Part of a small language model's weights.
Size: 9 layers, width 224, 4 heads of 64, MLP 768 SwiGLU, 7.29M parameters.
Architecture: RMSNorm before each block, no biases in attention or MLP, untied embeddings.
Training: a variant of Muon for these matrices, 8628 steps.
MLP neurons of a small language model. Each row is named by its layer, matrix (gate and up: input weights) and neuron, and shows model dimensions 96-159. Each number is 200 + 30 x the weight over its row's rms, rounded and kept within 0 to 999. A neuron's up and down rows have the sign that makes its largest values positive.
After each neuron's rows, "fires after" lists the tokens most often just before its 100 highest values on Wikipedia text that the model never trained on.

L2.gate755,172,181,174,178,173,194,208,194,127,199,232,154,202,183,237,236,155,205,167,217,243,163,176,193,167,206,205,188,228,217,201,210,172,213,210,173,223,167,185,153,214,157,145,266,171,232,212,235,146,189,188,204,216,243,168,187,186,194,203,255,225,153,191,272
L2.up755,181,246,241,182,177,199,190,195,172,216,186,227,182,217,231,173,202,215,212,213,215,198,194,222,197,208,188,204,252,220,168,230,246,206,194,256,194,210,200,155,164,166,206,200,144,222,221,263,162,169,163,210,183,209,230,243,191,166,193,251,225,117,207,244
fires after: " F", "W", " S", " W", " f", "pl"

L2.gate619,186,223,196,189,175,206,177,226,261,241,199,203,211,187,214,176,239,219,198,263,220,183,232,175,132,225,186,206,242,169,198,214,167,216,206,190,152,186,227,122,240,221,188,195,200,181,196,225,210,187,157,238,201,238,257,169,214,142,183,245,188,174,210,240
L2.up619,186,151,197,161,124,251,190,225,178,226,165,197,161,160,201,174,260,222,181,248,160,176,256,223,163,234,205,170,228,178,190,259,191,219,221,192,268,204,189,180,183,208,173,214,181,193,183,186,222,178,218,198,174,176,181,159,202,170,192,216,182,209,221,199
fires after: " f", " F", " b", " Y", " g"

L2.gate631,180,181,178,220,175,201,167,164,168,218,185,168,170,176,152,195,236,137,197,196,210,215,173,215,162,181,214,211,181,188,206,181,129,196,186,200,211,196,199,144,203,227,190,229,259,195,253,207,245,212,150,219,227,187,198,180,152,211,186,213,225,219,236,249
L2.up631,218,162,237,225,227,226,211,208,231,169,163,218,190,189,211,238,214,201,206,179,224,215,160,179,274,169,216,243,153,202,180,194,256,150,237,187,217,232,203,238,182,235,206,255,222,212,205,222,205,186,209,193,156,198,197,150,173,162,201,174,212,215,218,239
fires after: " E", " s", "art", "re", " S"

L2.gate413,215,222,171,213,178,175,259,206,178,189,211,184,236,246,178,161,220,170,238,198,206,217,267,288,245,297,182,176,217,245,216,154,229,139,212,176,145,226,184,182,252,203,137,180,231,253,238,235,240,161,174,203,233,189,243,167,192,197,197,239,175,154,182,253
L2.up413,215,217,236,217,197,175,179,192,206,179,254,188,179,187,168,179,129,170,222,222,139,174,206,164,203,161,241,187,221,204,185,209,214,235,241,243,198,190,199,194,157,191,214,245,152,206,260,215,147,213,156,185,127,239,204,177,213,244,209,227,236,153,211,219
fires after: " K", " Th", "k", " G"

L2.gate418,244,206,250,201,235,203,211,216,188,216,170,180,171,189,218,226,186,154,263,174,194,181,240,219,160,207,197,150,258,194,192,208,169,206,171,165,281,205,153,237,217,172,273,205,207,200,192,200,228,149,243,225,174,185,223,204,208,193,188,201,202,190,218,257
L2.up418,236,161,173,214,202,191,271,202,235,251,212,203,187,152,249,226,189,187,240,212,231,204,192,227,162,206,187,203,195,227,185,206,193,205,180,168,209,249,202,243,253,231,191,192,235,186,223,181,189,197,163,159,190,148,278,186,218,275,181,237,188,219,198,218
fires after: " D", " d", " T", " R", " r"

L2.gate321,217,235,216,227,198,213,181,219,178,242,154,224,204,231,195,223,147,169,223,139,162,188,200,191,199,223,172,196,268,206,241,106,271,161,231,178,186,203,209,220,215,198,208,157,192,223,192,203,131,151,199,158,168,231,187,226,239,222,204,253,184,211,214,170
L2.up321,266,228,263,199,171,199,215,250,258,202,206,171,210,237,230,243,161,237,204,200,200,192,169,201,222,182,221,253,184,214,188,217,206,196,210,192,262,211,163,161,200,230,225,250,168,147,194,199,171,205,202,188,173,192,192,180,147,249,227,227,200,180,183,146
fires after: " d", " D", "i", "d", "D"

L2.gate472,234,203,179,222,185,212,224,172,215,236,200,236,154,217,165,247,270,172,169,231,225,209,206,216,168,192,202,194,207,199,185,201,237,197,218,208,205,175,187,174,224,197,161,228,171,158,174,136,195,211,183,216,233,205,202,189,191,179,186,227,207,148,213,184
L2.up472,213,177,175,197,165,309,238,169,225,240,119,178,164,158,174,208,177,186,183,216,196,196,109,267,174,212,184,198,212,103,215,217,175,186,238,204,198,229,154,165,216,223,178,204,205,149,229,176,170,201,189,217,210,225,222,166,180,249,188,169,151,222,198,255
fires after: " S", " P", "ur", " s", "-", " V"

L2.gate202,177,194,218,147,201,181,256,196,150,257,228,113,194,185,175,222,212,165,229,241,222,142,227,234,226,219,150,269,185,203,191,206,195,257,188,196,234,265,171,174,249,190,174,261,172,176,205,199,238,217,149,227,199,226,216,201,164,201,152,145,211,99,164,186
L2.up202,183,210,161,174,216,189,158,200,186,170,180,190,187,199,185,192,195,143,188,197,192,221,151,123,187,216,193,251,137,188,207,234,203,219,210,197,182,199,192,203,178,235,189,165,159,209,213,175,218,186,194,247,214,220,260,263,159,231,204,181,219,161,202,174
fires after: " B", " b", "th", "b", "B"

L2.gate187,162,246,157,190,239,210,240,179,205,188,231,180,197,188,185,214,235,191,178,214,150,167,197,268,209,179,164,193,175,175,223,194,253,222,256,236,199,191,204,197,196,182,227,242,212,161,227,213,233,180,215,203,132,123,259,190,190,237,181,250,234,211,164,229
L2.up187,211,189,211,182,207,171,219,187,199,204,128,268,216,200,247,199,220,248,232,164,206,236,132,174,234,185,227,216,208,195,158,209,216,162,190,206,169,170,192,231,220,197,221,246,197,201,163,303,177,192,226,194,209,212,188,174,170,207,151,202,195,161,200,242
fires after: ",", " S", " s", " in", "|"

L2.gate222,169,206,162,179,169,205,192,213,143,211,224,215,198,239,237,188,110,195,192,192,216,186,237,190,228,151,175,171,241,252,219,172,189,206,211,147,166,218,249,193,215,171,208,198,170,199,249,193,234,189,236,225,221,180,225,135,244,177,190,257,199,196,233,162
L2.up222,247,168,201,158,177,204,210,176,226,158,195,156,260,178,244,219,179,203,243,166,142,208,179,213,217,187,230,195,202,242,170,162,175,180,225,252,238,265,190,231,193,171,209,190,197,142,210,209,183,205,250,203,236,212,198,219,217,239,225,212,222,247,224,219
fires after: " k", "ru", " K", "k", "ult", " sp"

L2.gate634,185,189,217,165,115,212,177,185,208,237,174,213,247,175,217,211,215,203,267,251,198,207,219,243,204,200,202,172,257,169,166,167,128,187,258,199,225,190,200,207,230,156,152,175,206,184,179,222,169,184,235,185,198,168,152,191,170,186,221,217,201,217,225,181
L2.up634,183,201,196,165,182,194,179,241,249,168,279,226,176,215,193,194,215,143,225,247,216,211,213,244,182,209,171,177,248,205,199,170,151,200,245,188,185,202,186,201,243,172,139,214,170,210,183,207,219,154,248,175,211,216,194,185,208,146,190,146,206,192,253,171
fires after: " g", " G", " t", " T", " F", " s"

L2.gate207,221,222,216,209,200,184,179,195,187,203,190,171,122,241,182,195,167,219,247,185,183,149,225,197,198,154,198,184,254,242,204,251,179,201,188,173,218,196,181,252,209,216,204,209,229,227,189,245,155,233,159,218,196,180,221,130,241,239,201,187,189,200,157,215
L2.up207,174,213,195,161,239,152,251,219,221,199,187,236,267,196,238,228,186,196,254,221,159,262,232,225,217,185,201,204,260,176,171,242,196,255,240,204,275,233,171,193,221,280,176,182,189,209,187,210,145,213,246,132,226,234,175,186,189,195,197,225,198,194,158,188
fires after: " d", "em", " D", " cons", "ur", "ud"

L2.gate361,217,199,220,199,230,205,212,165,149,226,240,190,168,227,244,206,230,193,195,220,214,187,192,168,229,195,213,247,230,224,200,199,207,242,194,229,185,225,194,204,155,197,225,210,174,223,182,255,176,238,143,199,212,263,207,219,203,146,183,179,225,163,210,189
L2.up361,143,182,206,138,193,236,192,177,213,228,225,201,216,211,236,176,204,205,196,143,186,177,190,224,184,176,185,191,217,191,230,192,232,231,160,245,206,205,191,222,185,151,246,168,237,219,186,191,244,196,158,189,239,251,241,195,254,241,160,206,218,186,217,169
fires after: "er", "em", "and", "e", " "

L2.gate184,212,177,177,111,180,189,187,225,182,251,269,196,157,172,162,242,246,114,191,195,193,177,243,212,207,180,200,219,153,222,202,196,149,252,219,234,188,163,160,200,174,186,241,153,187,158,192,247,231,232,218,226,203,220,210,149,190,185,217,239,205,131,189,178
L2.up184,156,251,162,161,190,156,174,220,178,190,263,166,171,162,152,260,216,169,188,223,162,175,225,214,196,196,149,225,203,213,177,186,160,230,188,208,195,187,169,140,156,182,190,165,181,152,205,231,206,256,153,208,192,215,239,178,188,183,208,205,208,155,168,210
fires after: " f", " b", " B", " I", " F", " l"

L2.gate18,232,216,169,178,212,216,213,253,264,221,225,169,154,175,163,181,223,215,197,206,203,155,204,218,200,199,132,184,177,168,225,187,175,212,200,232,206,171,214,188,253,166,256,168,240,234,234,187,176,210,218,166,213,162,202,238,204,223,232,173,202,153,158,200
L2.up18,175,230,204,164,172,236,225,159,214,188,154,221,186,173,237,204,236,193,199,199,191,204,160,206,243,241,178,205,174,235,189,217,173,193,212,170,168,189,248,203,237,210,215,239,177,195,199,213,166,172,236,188,265,241,213,198,200,207,151,164,161,186,268,201
fires after: " C", "a", " c", "al", " B", " G"

L2.gate529,256,183,209,213,171,238,159,184,195,228,184,185,244,189,239,224,222,183,195,191,243,167,164,186,172,185,143,243,256,262,192,171,157,189,204,257,200,187,171,175,190,208,206,136,171,130,226,203,221,199,192,203,235,258,181,182,188,216,213,220,186,254,242,190
L2.up529,160,224,186,168,218,199,165,192,212,185,213,173,220,238,194,288,201,205,175,192,156,166,171,233,145,189,168,169,192,197,267,217,222,183,184,106,237,139,196,213,192,213,204,203,187,217,163,239,199,171,157,130,241,264,196,198,210,233,222,174,200,181,218,208
fires after: " ", "em", "all", " re"

L2.gate7,161,184,230,243,184,161,158,195,191,216,204,181,187,179,217,278,249,157,186,174,187,223,168,247,157,151,225,212,187,236,205,174,142,271,158,177,194,154,241,214,229,220,189,199,243,175,200,169,184,182,213,221,175,188,198,195,190,222,178,208,260,206,261,189
L2.up7,199,238,215,203,218,122,188,248,185,156,133,198,214,191,221,224,198,160,179,196,184,233,195,273,257,195,171,192,199,179,227,167,194,246,164,165,224,208,197,146,185,146,214,201,240,197,187,197,227,205,220,170,240,113,202,210,155,203,163,222,221,173,224,196
fires after: " c", " T", " f", " t", " sp", "ar"

L2.gate428,181,216,188,247,210,158,210,201,191,170,184,179,202,167,209,205,213,167,203,149,232,232,196,179,154,180,186,223,176,165,218,228,190,194,207,172,196,163,243,210,243,196,178,165,213,161,179,138,216,181,195,209,200,202,219,186,269,171,143,153,182,191,207,171
L2.up428,200,184,210,234,213,216,214,162,247,203,154,203,231,215,279,217,221,176,203,124,174,154,154,175,235,134,191,186,164,202,179,187,202,251,175,153,229,173,190,250,161,185,170,189,184,189,197,209,229,191,177,217,185,202,236,208,256,228,126,180,160,212,229,228
fires after: "t", " t", " T", "d", " r", "in"

L2.gate396,189,201,165,193,161,194,180,207,216,222,170,232,241,197,217,184,171,206,201,193,233,158,150,215,168,161,218,246,205,183,167,205,152,220,223,206,211,146,190,162,199,200,155,217,191,198,117,180,196,174,245,193,192,244,166,124,197,212,184,217,168,212,182,209
L2.up396,206,212,244,216,182,224,171,184,194,208,241,160,153,201,225,252,200,174,205,209,123,213,167,236,215,258,215,184,253,136,157,201,203,237,224,193,220,222,154,153,166,225,183,180,201,221,207,220,169,188,266,202,262,220,185,231,160,191,182,185,173,246,200,213
fires after: " P", " g", " G", " f", " sp"

L2.gate160,242,200,175,210,233,220,156,181,207,227,189,195,163,217,175,201,188,167,167,211,281,162,237,219,196,212,158,240,219,255,179,198,189,264,215,222,237,198,184,199,256,168,203,143,165,252,191,179,168,223,142,213,207,163,250,222,174,194,228,183,239,191,175,164
L2.up160,246,218,165,175,206,189,183,123,213,213,210,208,210,206,209,203,159,130,224,176,258,218,209,232,152,230,178,212,222,215,151,161,215,258,205,149,181,213,229,245,237,214,216,188,114,168,210,163,180,196,193,190,178,224,209,204,196,154,200,192,191,144,218,211
fires after: "–", "-", " c", "ec", " C", " Th"

L2.gate347,221,237,241,88,190,206,223,199,160,192,186,150,189,186,197,229,153,214,215,170,218,168,190,196,201,225,184,153,183,209,208,239,222,231,183,197,169,168,182,204,178,238,214,243,213,191,197,222,177,192,162,199,167,236,212,159,180,185,181,213,223,158,177,203
L2.up347,177,252,217,139,200,224,186,232,214,244,193,174,172,216,196,205,142,156,215,196,238,195,241,196,231,192,207,238,180,186,175,231,214,215,140,223,176,226,159,176,196,203,173,185,210,215,200,200,202,176,183,195,186,189,207,177,200,172,181,197,205,173,202,191
fires after: " B", " d", " ", " b", "-", " K"